Part of a small language model's weights.
Architecture: RMSNorm before each block, rotary positions, untied embeddings.
MLP neurons of a small language model. Each row is named by its layer, matrix (down: output weights) and neuron, and shows model dimensions 0-255. Each number is 500 + 50 x the weight over its row's rms, rounded and kept within 0 to 999. Numbers have three digits each. A neuron's up and down rows have the sign that makes its largest values positive.
After each neuron's rows, "fires before" lists the tokens most often just after its 100 highest values on Wikipedia text that the model never trained on.

L9.down374:507489442470407514540460543497559528576457480474448453503490475583422391442553476455424479501431553444431508502493543475498562531493466485443505510477389593533568528431517454386498541583531486523464465529499523462630455466525473560527500471641472462462513555457515527528465542499459623488500580481522530554523584444565582495462546483498534430413439462502495562399425441476527426527476449457479537457557489489473578530485459553558524507552547573461485506456426474487576575579485475461451465570478438391420493497577500478509441388427532460482439471593462501504462496548480523564512493517534585494560573526517533572547493488367497535496384427521545521470486563504517500510562442438499513576492550520528515638531501481515467465497513564448476531488493541437535458412588566
fires before: " |", " votes", ":", " medal"

L6.down3:454542538503437506447498485471535497524429567512647543528404491507373474557448475414458507531431487415561425494484557579357496457547480457449502484570479527512516503422438558385520414511536435502566521452461543484467464521556482409419474528505495433483520522447560448517555504522462411514530385461424528372557478432566436536473589515493444500362551526463502476439499476560509473493493568560496550502524531475542516531528492507472612502611475537508458573489566554418445499441500507541580492522485489549562513469495546504503507504561478532542572462577521467466504514495461495546531525452518568519508544473490570481430542479504467448433480498449444585543505473457491508566560468508478474386490533570468548575621522540433573394537460480473435505365491519489490490484513579
fires before: "\n", "land", " |"

L12.down277:508505510469528523437492533417571487553429497518730493405526465591511466528464450575445561503475487556488532482555487488508564452544442503453510531474557511461453479467485488498440496512493456463546504482470569422514415469473448428609504517571410447456497537239555462457476434527476443488481502452519410497554463431477471499478470528492515492506503427517478468507447538542484482558527616506537529453494559606507565579501471485493470443500543484533553539537505590580590501477528505482519408504475509548555524443497525541484492540467447527412489532561435511448556501514471554492457581422467487535557565501470491527420487490513525528490487501421519561462470575446417446439443523466550504448474483535398519565435547554434475558484454381536436562521591572520517482549506508
fires before: " of", ".", ",", " and"

L11.down147:471501570513514466516452540460429403535483433588712588554527553448543466469519510452557476507529467395629499436533557524446530447425424527465524474486588428451588496427524447515545525610509538512519478543504547536431534494569515556506514584482437466532549516490484539487487411428555490491419521520544559404457473487444461492550485548472535533486575534460450509582469432483517486528504529522492431544575516517485445556499492520467522511517514497398494489464453495491478494631538592480483463513498519500510480536618445495450496397541531435602527555560497456529433512542469566563438502431503531526506505399476484570464522562478463472550540459467510501467491513480504498520505568631570555539478460494529504515406479508551564528473551482568606524558578379510577535547554423
fires before: "1", "0", "2"

L11.down7:460426518507482561514443516493494554467543569532915460456509533504453467504519495536529482479494542475550531496475455498510506443449506546517547480486451462509507561463480507481499506486561523533456465488567456518470609499501509458495516404490497424492553553250478535457538569529544487514538494487503466465512493519520553543513510501407524493431487486476453553527550517464557490566479519443566500537506545508527478484527613478450496484476457489448523490507446480463508475501503514457444517451541512522586416493584561512504436471528521464528550453499520492492509527547484492458472438586466458451453527484496500492524551513509372487565520502525472550508488452535519519498473440520492491556443485481475509475463492590461527531493537467545440523503700454498493480514437496
fires before: "1", "0", "2", "\n", "7"

L2.down104:492521472490526455490549493457492526515503502525519571535541501520496478468544433480486525448438423563525517440467516497487495494476602490526440515461521463451494448491515514562486538404492563456605439496515474408561528479490602464454507495489466609535482573310503516580461564469316545455486537514607571526456544415435420591533501507523562502463528395419532417453482504481454467517458454507516498506408525423499563519454509470522450486439527423556508543458496556481482458523561453452424491400510467583500439465449551533551442517469455486470504515455408440465503478571460571532529513539569486498512476516544437490526504533436482536622413481459470497494457467526461495496584562487478625513497498510424490550521419474450526402515539508471516639524550505455556463350444558
fires before: "1", "9", "–", "2", " |", "0"

L6.down140:541595469428451548523527491451551511510501576558514509549457583559564459563559388537442497454440513533511546442522479579496485471516445473517452559574465532506455587492577475445509563510444605528400612546502467480491495535543556450486531478496530425550492524388607554454535557487454545515509491420494492596480461446501465521623549349574451556544489469540474600526508491481470508497467393492504519460522577545446443379580499549385403545463490493506530544495564534511495498509431507434466570512572429550517394575500494470409464491522460509563558552443517416603516564549502455500524487551473455480545503475509519529469439557484476564532482495582485451564435471505445543583548499571552475432462505437443531486470532452455496469533576509480502412448544485586499469540449499
fires before: "1", "2", "5", "9", "8"

L11.down664:547500463495508447494522481483519501514470545479963510569469524564512551510496469523502506521529497468526542488519498477534503443496530550495490506516514482496541493540479541500463480462490505500494477496463561484491492477572492516482450507502518424492522572194538464493467455533496528548526441448519536510494495484401490471513510455475517522473592491535494531483471474478492516487480578500489494616489522462480434477442595608470465476481498516485579568487483483520470444561527522493449478485528473533661509529465488487511556489460502491490477497469499479491490524506445488488469502509455535507505503456449551533538497489503460497563478457448465488486544533477478489625502504509510547560474515574481546526488503530467501492516528484522526511488608440510492545503459492
fires before: "1", "0", "9", "2", " "

L8.down25:380493486666497505432492510523491499493536532517610462554530457557491434527497510467554485509533502543480513551642479472480400523550588500487474529503495518486526470506496519507510489498488552539495490508507504628599532469547435424480442551423557424503437518554465596449507600441535568422496613456497538500518575497503556532471477565452446469538532531481603460480592482458525448491517426554557485469560421443509453514504485507404550456569429465556575589460447506499484533493464508488515518550558487578580516491495590532494382459592536490530449482462492500522448483550476441533457538508488505517534514544513617538513593503537426539422495550528465410576505589535443465501449408430494588555473368543458487474437473486527574426457521555396414488483476485466451507492547474
fires before: "0", "5", "/", "8"

L11.down547:494468507526536549550461507494440430508499570578490483391545529535507582464538550445451448484540488429564423476457568534430479431390482486514547481504547552456610414465434443578483517497499487501513512441495423467464548519557524445492470570457471487472528424460540482502588528463443499508520472511521442513526548529495534514505410483410453460504400483522556462423610502481488605570513476638458464480516491523509510528579379570577458533555544530518476534522463635470567473497466516556525497486571525525592527558510410365533455534580554473518466489561522470486575420429498537507612455519520543411507503528522576414544512557505482553509483546569544480478518512541560438514505461567496630485475515532386503469581577458482509416397485528459480415489525480528487416484440489
fires before: "7", "6", "0", "3"

L12.down404:398422552532476473601472542515546567521453588484354456512449545483563509504556561437525509540514519488495548531457478585499552414445556418513446394540510550429550496462594512522583491527497553562525549485465565410487470506461559495464508505450503493510464428527556475484555382540513498487402486523559498513540524497549519558462570491547430505394509519530462477516601497473432470632469472456521496509574524476552580494537479488465358432445476376482496506427485502548513519405502521530520530515496533438550491475423605466451460446451543483543520519486377473513488517425478471544501507517529516500543419492518499506412541463464514450572451490466457554546611495558576534621486501467433506534543491583547497456506577540405467465494507480450538566377543531512528444399504468
fires before: "5", "6"

L12.down134:527462452492482466535474446511442655530462524404511539516538532476489483455404575547530485535497494499524500441523580504416481520504532488465421493565502549579619578528500574534550456468494521412435451490564528418516457538473538476480486456523531505527512506432483489443423464490480454477589522516486531515512548493552476505554494497486544582506530476558476488506545471499547483566416393441548564541491451508522569491449480440619500358412489585530506511512554493494486534550445610482454513537533531430559457515556485519501491548480542488499425497503510547568512405532550568474596569362408482499493426521442466494446515419448510547550480517566532500504443547407556499536473535497454450517464523492507520496506545486520479463577551422579407493607697356426537489506464472
fires before: "s", "z", "ia", "st", "is", "t"

L12.down122:536447436550526398579480515622485553557462532460637435466523561482448524558479500537486588497570512365511572398466528461513532524570569430439521559514617535570456514565537447428445483466479487483512522533453441442550527559532506483432486496432458572458527458582491423471482448484476494574494534503447463504405496606516475493457489520479478442591420561536507503484482495520467620546598467530467554589522530510487535565485619513434595551506491504411524417521542435483542606497490485467455508465497546465530466478473541492557465413478525458555513469445488466516417461498475484558519498385592542539506406580556564504478497513533516519507575477539454495481461513394539532503512490439547556527459545535465481525513405593461526482499547486550495558493581477409548587537450552
fires before: " by", " the", " to", " in", " a"

L11.down17:497479471461506516447518509477546506480463531433556597498410535494532424465504530500506541438554506507580423440561478516504540509508527561484539473405497509488425510517475479410504520534443445496545497486457503472522436414546511425466456452487458452462499452629491542479513458525498520532459532490499455505469502467472527544541534547467475500510521532583465524474541560494472570488520445474506469609485500501531485517523493549456485457518553581483590545496484588483491500511512540428489544420541443508495468471512548515452464514480535461481542513429456600530507500566543477490468507519557484527509458526498461484346474562520447541555488464474510526487515475465589525456548465557439664563498477624364435495515531541506475501490494529520427527513893505496514511532489531
fires before: " ", " the", "1", "2"

L11.down440:535558523456489489427442559466501483477469506444590486458509502477585461524492457500547538497504507573508510470543447537414468439458419530488493406515557445461556589446469556621503555397624576483577577532558513430549521512483543454474484535497366539571528540439523445413511553495538416486474517579440453541571517558564528499487500487527408522459471475525510494470535508551544493524523539536555465536485449459547460412597511506500423466591446466558557471476507622470499506399540490504500589503568452493480518559513468415583500464485426506537509492546478537471566509464575543512586433452484572484501445540484448481491527532530521507555468498554337555603455483423460542469368468603501584500483490477518442503402497527513447601478497593552560490466573532475447484509560501
fires before: "6", "1", "2", "7", " of", "5"

L12.down561:510534380451478566574524483563535496545475532453487441484465463502488557509531542586539425406535522500489504518536462458537468492503551481496510511546475469542527473554489484469509496515513511383465544587488455509560457429432467584584552545476476542534463494381545481478517418516516549453450524492408492466523570474516505460506517521466581482447462486395594502597457463418463483595451381477475498439559566507466514400438550559443539548516486505439609535471527491587497507572483565581450529367502504508498514441474536551434485427483530538515524493550442506474554469483464508549489521541470521445473404473493523420472453589547639533510529454510487446447520547542536526475512576526409538488475544551475347521476532542626495468510531428615497455521529517426665446504450488
fires before: " (", "le", "let", ":"

L12.down266:471489489505495606585561561523507491557399463439450485526472514577496512536511465557539542490382450478519490445432497506520427456580482521427577506517488541510531499435557419448474598443507504462507519509541464391468500443522504408528430542531561443534498522542537497592474530568445465452475518490455445497561494467460532588524420476503484607423405488616521574496554599557441473540429408441467517384553478469471537565505479536620468510640490471485517527526503487450446498421513518576430542478431476474492532507510459430549440564554390416541489434396445582485541487510581460570512505548558542462496444475497557483452439538501573484548498523470514464549467526519568513526578458474456585533480572490520423450464510503588499493528470561510508552416556571439496557526485582
fires before: "7", "8", "6"

L12.down296:468485549497460494494495525490474513478455542514578518486543588492534419543443485605471481546537530508555444425555511573558404449497476504497485488492457470552545517419521424443385626383491418409560568452626502491451567492456433455494506542456445490468406512548524500400532417465452474519437544518528586555546481449527481478555421526424482509500503518457583476500519569474478498556569422502345543518503566521532529520570443553539476520461441538532475615515525484426531531496562586515485488461520492533476460537533490491572513498476465479546482440629504451473439457509456424432459412537526496573506506516431565463538459479402574449502507452511588573558436610545533539584521459483419495489530442463459519568551509496487567509480512501494525455431605550391531498497443497
fires before: "ar", "are", "gan", "an", "ator", "tar"

L2.down155:451534463459481382524501496514490498534411520531592524540493502543525452582592567465499488494476419611502429460487483426537492466483540516493506521479492479518543427480527515444502509454525453452500479510449435414451510463433528526489426584540581542436583517474576518586481499448397470447527505506529516560492453506512495485505476606568522485592529487570485528489623447483509538520490525497517491604456541486504529460479517484401505446459474491501522590345425523511524507490440519514448489425507555463589461500404508616496453523538438554579522421439426457529502458560491574515528490629489612537494577511485452495537471523487548540516430504360560540523566551434476536441606527502528564567556452514451384534481478569504425442476520504565437567574597491504555483555493432
fires before: ",", ".", " |", "–", "),"

L11.down228:538447466442540532514436570479507584439508500627504457463505497438575490551581455518518412538502489521556492500395425512477467543548535449597542540514496545466465511470494557468487498537454556543449388482478489451519458530508486523500524545604522455454515448536505415495513499448506557554577443444406471462435517453375506455502406566501453400499446577496464555424547582499538425571456501525531391521505528492515595496505490430498511447553401478508511512628538450575544500520527491440501473558513492541554429439475558561487435515551472487457520534474560491449545437390490456496516560525355455520482601592543542571558509517535524502483490558434529418571511458490611478438506515457488508557569433566462517525515459484444396500546497492408485484509450514504532594533386443
fires before: "8", "4", "7", "1", "ts"

L7.down298:535506443500492523539487530456441427469530499512892465506553494468483493538457521531459468541509472485525510479440525563589505500483389593482514490484509505480462500440471496558474533543596439519478488507491465510500520556518495493495482511497514504485507556234521482519443503458502512527505469457560489420562498485476442539496429457539476540440493475425461507466524519533473593537523590519500485536473501518488482474467535564431480483500483533385482549439553515463541517486472474465499496475528461555543523535546504509484442429527508470528438502424514482473440508492479529464542402538508530511617468506518532589490588546404509531559525457483467522500521597515496526478524459486560413519499568478442497504470525521554522430487522443509483503362509499495481591468502519
fires before: "1", "2", "ased", "lish"

L11.down658:476586519411532450549504503510542571534527488556584408520478514585456461436570508508534460523473471574555496495485442503488509487505495426497421488606455508450497454543524629527430492466514491526511427500453399430408459488515474520490503535397518446547386466598517468532578497377521520548418524536529462469466456530560579578506494442511570375553458516530488493463565507543476591514452629476512500578473480478529437529563549550534473473552416490568442502448494530484498491564484463444480535543458544514576537496466527484520405520487597514521463527451495517429491454391531429505569537566466563473517462546514534505500523573531555627494505537542532438561489419520508432451513508541521451475435457468452529406485482516544483571522428457587387491522454613456518564585599500
fires before: "1", "6", "4", "0", "7", "2"

L9.down214:462478429536595475552579495460519465453406559461518487573407451504616489480573528494476530477483505458504515500539477569468491520437619519493421548548470457543494439534456528458458502488443489489492466451541453599532487457532496489435517485442575424528490431468519421424487499586560535436528433504457434470542467487502495526463418553499456414572442512472535495491516487487543523426641487591500516441534488439462571462531534487569600523510503446436493553440563582463484508558482591473478497538473407572514447478485580465443513559527470496474470449480479531452499377502404456534448528459558541429340474490534514522477579531512447464505404431384493464527545590572378468580507489556491480521603492508547479401493437487565431515480436480461500494431526466488479424553453451
fires before: "0", "4", "2", "8"

L12.down77:432527455502483499498584557503532530569429538486413440555469537486520584537503414578511514519448557573418449537517524583509440589473463449494459511522533509409473518410492456472571453577525630521499427471500572489405513509521572489507459454582456520539457509441635477482599480520554480471461499558520484504551456437540490409432446471530481508527428473473426487523464442569539442558560420449359501514421498400492559511536456535506484503591478407343558565520596518477473475540582520448521414479529439508537517472543549491541450423461503483500506499496459491565478524475593539547536477506436525512535452525445500481421437482585580476536473514533579510518527560505484462557521412598514517520393485494477459493503432542452475517469596452550512487541535497460562492445457610
fires before: "7", "9", "8", "6", "1", "5"

L2.down224:573577526504496489483432472511554469434458442491660500476533531495521497471539517531578536514486479503481506316489576481506490566528541433572485507539518466496487518401446507449469469526524437558464598410444481514519520600424530478582488528535462485485507495240444484496493457459484475578619491592514466525449456516516429457463476525573525483571538647520545505509536465516541544456448485500487489544552539468496470471522510557543525446591512466511473470595501528497429446425469500486536519448457533521504585505560540482519533551442563529418451523508549609426512488482541584503471504484425474405501518561489547536461524512517445489435546485527522584512505498523472472518417421518471438541531533509471491529522530511452569520479479526633403448509605534482465544473556566
fires before: ",", ".", " in", " of", " was", " and"

L12.down113:506509504576598555530505509546497403502442479463416468482523490440423430575427481504496569439462444386605501463446482558502547564595381476489514488466503539448441467402500453540457479519515452482441504504519500591503487473470494416532552509511535485599439443618551525434570452441470632518501425404488465411468494501533532632468509492488546537459487566479488523564522532575534423526440483487544460545514562354524447555500489538474515571504570493549484633531477536483625434528451568523468463509570462575506561408516572438473490507475553475491570589498620535466517524510501522537494534549530530482534434503498543397491517465546539572457449516476475541557445475451421479500535517550569445581496540445420517506539503496541487525455461538532524499417471452540515550554484522
fires before: "\n"

L6.down444:419471483549523484540473473543568472517487467478605485588523531499522480480484447579530441553533520511541566521537541450497473513520501580499668519530445507500447439485586526439510548421405609442538500504501561505553502491462552422492568451463399556476468429482512503559499487416416505493439536462478580468510390567410535565465546482420519554541551537504515463448546467506365421386497510464497576441561496567490558453491573515541490464499492525489535423469534556540401503522527530433471515454503502558495435445506569359432498554469508508548448491565599466521609489497493588460422551527477452515533456517543515471464572433435547427543583495518571562438500431530499526596583500558545417503484460547500527504535508597514587491545500444522448516557512528439471489459494569
fires before: " the", " a", " by"

L7.down455:368514467450519589632481504500481518486475502564405370544523539495421430561485435491436542524467573431520560488461463554494404464525456547468505543534567499453532525404568535464545511583470499533443503453519619556388536440478532524552533519540514516498404537402491474496494545439422431502517522553548570494589395503498493486439477595511410492536496498614438514561424481499524529515517432524490583480482556479566486428514490519469424545545522446506565495410477509526482540533517480461452552560518546534448543487444444397500443530500442588602564593460483491492547569588464507559534550499407575463496479542557514441398540481438465451510544475511437483517490585516409503404496525558520507523426553529534502491502560476407498487453509550519513512402533423498519520484466496
fires before: "\n", " ==", "==", " and"

L11.down45:484456525521564533467494456457433534494512502454639532494474573539502498465507518526617510514529486460515439464442469488538458490471528592455546511450471590554525450396481468460470427473446419503535542490464498462502543475467506456460547446560492464532549552367532474478590521511491413426499530529505538544496510516487517553528470529631547524555478442532525488475506410453517487501515526439646498511521535582463461546498557602446464473481560542415506598445433430443434555586584519433446553502437507580447431458527527541418484585428545481471485441502481505504522536582510502452632624552536457472528550475505558477472575499485478506537517456540541506506522451522489375548541574440552590495521612626426479504483523505516477507496543459555471552549655469487478540432520493
fires before: " |", "–", "c", ")"

L9.down146:506586476489515462573458514448491503477531463466456410592438503489435521595432547531539443507462502550503502481505418472507399422531648474560484541506595496533429554546511506517512462479485580534504513509472518414454506573528472496473499553539487587541475505573492602361458486508512521507573520475613509473419480545436496501520520521490473560440545462559520507454483465572489537558402465447541510505480499524483465489524539560420536562487612555452516497406533535509551429500552549508393461417481477466632508557561552480415496362564479598460469420537484510505473414439506485472484607510552430459495517526514504494558539482536500466553576468548573469425552536568482478338495516507480490485501474451507434505460472473554549540557529491513519447474337550476553513442505540
fires before: " (", ")", " C", "ia", ":", "\n"

L2.down662:587548541460449548404399494486549489452454562462657534521384519434428538499492475421425530448488428528493505448467450594406476466527511478465510448409457507498458509453445468484463498556524490546526429539510487520555520457490618600542573493541586501511453480401475543444462444563393511477477487496493489526392449577516578504478462498418548486442512503575556557505489432449461481515521548464517422521540512461455400369502515453532426491472483542452462568496526454533565437608539520539467473493597520520432513528469517463457540537501442529447503440526536473541472508491479477548497541530569456552437562561442475524554518473487554402559504502576420530545490450544502503581554501391467483530464480476565433535364521508492534540581548533439542586410505533464503527470578541
fires before: " |", "en", " medal", " Party", ";"

L8.down643:454443492449488486571508578498525517476569521421523547473599439507544508544501526569576561464478488600553456490548372430480551455565514447519470590510453520542500481417421492517527492457485587472528526562432534497509418483457491506545527430605538523527526435397550478392398513478585462514487490502463517497515467470412552517525562460552369446496483453587395530466463553531437497439609535556482461548527581477515519460425492491459399540578533550551481431377487544479546449498513548482546499464513502470498459554436538495483521459547482490506481498471485475459512536471491538521558522511488505563478547467471393440512552533409432580442540532600451613568359532541514531573568587498452426470448517559450472443444507467551432544475505519509543552522503534458405507568563495
fires before: "9", "0", "2", "1", "5", "8"

L8.down496:487568498481571573516448486514485497439407521486578496386495513437537489525550596575533435492583529550523514512473497513484443537546525599510512531504542455507561436463553566513529468518509502557517494593494486436462465508450561540409496545522489437464479392513397471405575506477462527465576516484507428512578475450416580521470494468508541611466536595481515522417554557526582520573414507541591565498458566442496598516513484452567449545512508428486478460440439544556498391520513425465484439515576564632516528484497475464535484536402508417473485632376573395492499451510518502603469495522479529438460523593480489501505591457521525479457517483459477467458530548571556539410494554467508434519442503532489485506502509553502487459434428531512566473543451493419523509423392523
fires before: "\n", " (", "ps", "ind", ":", " –"

L12.down698:516505542448471466609532495516520514468470523476430583480466535520479480466477481560454483476473532597532496520478463497516564488479497522459540497536577447546549526501545469546518527477530529440558509583591421489542494495480501410441598504545440530452451461479508472449463501403478362513590508504435531468512498487583440450605439487498483618410507505499576445560433520532583505447460448471484532491533513518524546537579434568478436506517527476577508510517490503575445621501430518518560468524540518529381503497595569550479505465519583459448473419419512561549518486462537503532413530496517422410530583469492507538443460529530467366491521388424537478513506595498494535545427499455523558492476508503515582562532441439438591455473588460515532470504714484526534478420444534
fires before: "i", "ik", "an", "ic", "k", "ar"

L2.down138:508548558504465562402554556467473478370521523453472513507410483520506488554526531550467491514532537509521519517553536561463493524482450550543351437650555447513435574556506517475522424480475545488488550376521629492454527493456449551497459523427407476412581465387491531520512568551507457514440551409541427494582495476485557457473509465586456487475590507561496466508531478495502534476523428523558478476608539525443522464535502499464437408519511503549532497461421578455573563495465529512439483511557444546551528445499534494468504507477530530624439520562518531573510542582407439560560441527500520539437467453509481441473609505482578452552464544505489464522520514564522587638578504526543542457577523536501536514488478482527389527502429489537505537510642462539558496523484557
fires before: "2", "1", "s", "P", "3", "4"

L6.down337:529427496504572499572493508386491441529501480486616434553492489548469443506441436556501517424461580537469608479452476497504582501487505390456526410546469602537496481387498531542440510583511454501467545525445594502464459557480561457407600610514553481479442566438440450477523459474515450429563570504525528496468503396538544497471578475469460502387449566413399437455513547566528453450419467526524519506543546504461501550507521577386484443486459548553407561470514617535554490556539471482613448563527455527510439573481479456492589515556553514504514579517485489476530533514502508508412565526517531538524423398525551565419500493481444432528472463468519490503521481482504556470501407533426523522481513448574489517576486459480508498528489531551411528443477513498506506501647491
fires before: "\n", " a"

L6.down321:454525450561557608550468563498516507483455485441836516531532495539442454517555547465454532618442439588423461509490467523539498525481513557491477458466440529490527419471487449520519447528574537525499533516485490478469533455460529463440491516521515477561478446370461480471477461443528494518447521485566481465441456512375534490488540535485456553511471487490464564554568467449503500422439414484452584442468470510571520515437491518504506505491571519536614594547456483503466566535480578541492523491526533438559606497415522575445480471504603447477539461478529548461541475472514481413420535517523485482517428506498472465594474618621517488524498441500533468527493544507448468518523463523487431460430467522498537432472573482495515459510525510531575480465473574487547447464433442
fires before: "\n", " ", " Apps"

L9.down298:473417488500480528542462482452525510525530458659563515479553499444554470509503421450436584574459505474558492430436428425487479417503523504531579561634519440407534539500486553477442593581486464480518522488498369471495576549483443444499521471525536510561457522437471454518509474492547469554519549440502541537513406513470537477532459532485557509522457443513429532455463542525467447608449451454433495435493531565526479400558542476501540563559441501539477578544425566465577568449478516539460409487467590487408652466443472498554475482477519582612511430528412596433566469454514523542467542483499552541412502482516522399448501519481444498528422492490439473508446518465479537413474497435538432510516548467519510527408446476503503523481453422479538539598595528485540507474446419
fires before: "ines", " to", "==", " ==", "\n", " by"

L11.down654:487488424475485566520484508504548553524491468436525480583382513524418502540487541557440414570521555498599519455461438567483552512556558446560521535480545585533521482449492560524514582603405496517515425336472453469451497555553581541531483508518475486464501551520532476460554525521526505516545436476491541522493554520470458490496478532461506594505466464479421527516555469481536472466503395634567534500598444523603501502502506468519504538476506557519429529559429491450547459496551580512564467496481537466529573465561526516482428431459512532480440467447484500557567622548536502467424497454434473460563570587421546501460565459500496406517535561526505445619450381464473431605494476422398451503526514421414540493442502511442549504518407507613524503441434541582492539515518499
fires before: "7", "8", "6", "j", "er"

L11.down687:494583492467534568514518520573441487509453471554677516606449550474571524559530518541555484409553427554539542431500441417424529427482596617447578486450456497511476520502496535520543413507516435437567495511463567537567493473470497463574425506518471532466517520369508489375538524496526488519462568482500446515569559528554497465476477497536584431524440439459536524550509556474503455506492403490418537485531501540466468421493503475517488389404569514524567422517468521507515466503461530479387490475429506505511559454504546502444446548483483487497516441544542507500436439484424443421575547540443449552395552425450453497444523499484499479512487585526419451556525467402394484583449539429574575529508611486489544545494492480390555516506454457543513518559561476535488467460459542
fires before: " |", "s", "ić", "ic", ",", ")"

L8.down687:442452527520571537512445557497574414524469548520646478524617509398520545431522451561628515539472530562408382464572481542545426558596597479445592525467527476459483506440620487469519557472431530435538404569573577463551468498496518450486436450427470464488481477423472458427528478449517619546478543503530530417519511487521560412464456512453522515489551494507484536578531458535453450515441598460516549533528502520550482470507583351517486517522532540532504462622511381507457529472424580447577402424533503493508489541476539473529479530570523496548465430527502454479487540535360502450469470538499513471526425489553447544468475453489446501443477535490521482541453513561551534493513527504468546495506480440513543520454528491449527508558468509526515599553520521517601557458460461
fires before: " the", " France", " "

L12.down416:534430503479540585519501519498517459463433481485539514422530605501463525394420469536580494450430447572475525494470504445562561504568522523528586463465526478523453607533522484453482524422466509484494400552500571481541459491567454512484488504542453467517497474482496573539543486577508543561411427568546506553491516552556506462594492474392497508448480573535547452441529548486524390459426529551559453493545464552553506443476497574527454493563509465522455557527553366441482418535569507517507556483500489462403468424429492552458539518482562523504552501549510608485525537469541502517428515480464551496464442488551447511419459475442514532507506407448576493517497548478577523386580370582471599491420510451435469507399496570476517453508471462422493569441666433474521593521549482
fires before: " ", " the", "formation"

L12.down470:500547563489522497446466491575391492482516530535507456521421538463598535571482486531467463538439497375456536454459461526382430464500488514480525463482493539467482459447536475547484451422549544506667571479498514396473442558480540434541491511496406428521470435582507514536502575537420482530362556504480425497464471509438540660543520426548505561515530577606511539534490539510595461516491582496479576502527458483423475553358423517518473525479506624494458502494464623486508494404454491550440494495511468476487484471473444458524527507473506470578417508430500484361553492511440503572486475583582555418454474510488485517504526458545517556573472540431586497588505464551525477543450512485463550558553446521526488463490578471516456450457552483537511451481451501591507479495491536
fires before: "5", "6", "8", "7", "9"

L8.down92:478489520440637487581510529516505490447588452517412474407471480435532502523499406484465457498499517531448528577532525448519522462477575482528553540524473532483432385554501425466480511444467459567459510473466598526599456504578503553475493521554531507525443481565486437359501412562548510473482518587522504428468429552482509470692511446482541472528514586458475405556483503551468431509496451521478529554468499521611566491526533538502562573473556439545438530449501567485539463524550435508442508433518438518531461486542533515489452487489486542500568479477481520467445471448460539502487445501588398519491387533454578535513580563554601511502494354460564427616476549486614483490515513487462492508498554537511479535533503394503469551558491496499504510581536560500493370542455445
fires before: " (", ")", ":", "′"

L12.down358:609525400513525476524481514549590567482555511413450548435511637543479490520575475454411505501556495527486361411526386481490426503509492478501479479546461518544476533613496478456440475541483490500535474455591489491449500435511423429430474448589477582556500604590561464465527532542532382507501505533519500443490551436475422431441477535514427512523461483510480572517489486497404540598412532493510591537450496499562507394577545478444516400445521426521545467453478449472539477562508468419473470505591459525476486475519471444519531539444575535488491522520462505455503480573366558535545522582442450487537535539490579498461557495437438471451501561540431499544526534511509481472471363445475511474533537431510473476545512550495579518623518487504430534528579433457512578523524482
fires before: "z", "uz", "s", "k", "',"

L11.down348:558551490501470532548547539491508435583472521441705438502557553455596488476510528491454422428608491541568494420484426535507499510468527557494545505484536469453481461482473450548454546553477510545483499525485579492478518451500499464495545480541535530429452513430533531515601449403483523515513479567490553538501471443527489496491465470615491482572550509464468487497478647513528610484490462528460502493475545530476476538502569551502511432437404535538518527475552521467569544509496480382445529544487518479580534489479520539512427518462386557538549462495581548513551490542486585432410450549550476415550462483484585475470512527591495541469462513501541540493547489538418508515538562588511463487447572528418559658387574523368569537499385496576459526468450481559446484479481569
fires before: "\n", ",", " |", ".", ")", " ("

L5.down575:466557460499566435465473484510485473537380503502668441543611549548539459481535435551486493483484472550446554458579463444472480396462550546484555461473552482529483517524549510506507522470470534407494464478572552538412580538479573492505517529407514457445583390405486452551559444405372527493414530543602547524499454489463472541453538465469553502507457547586516585524604492497534421399490499542488490507419500502531531461448573532512429469495536430474534326577481481472497553522432434481545424400439523515527489470483510591502551499449476530557499481507475497539479561497454563546478549339526574466503555560488514454451534560505494549525444519448510471501469514501501507498508465498535499518480518493528480507478521485483450489511555490541385498598569491441591482365503487
fires before: " the", " his", " a", " "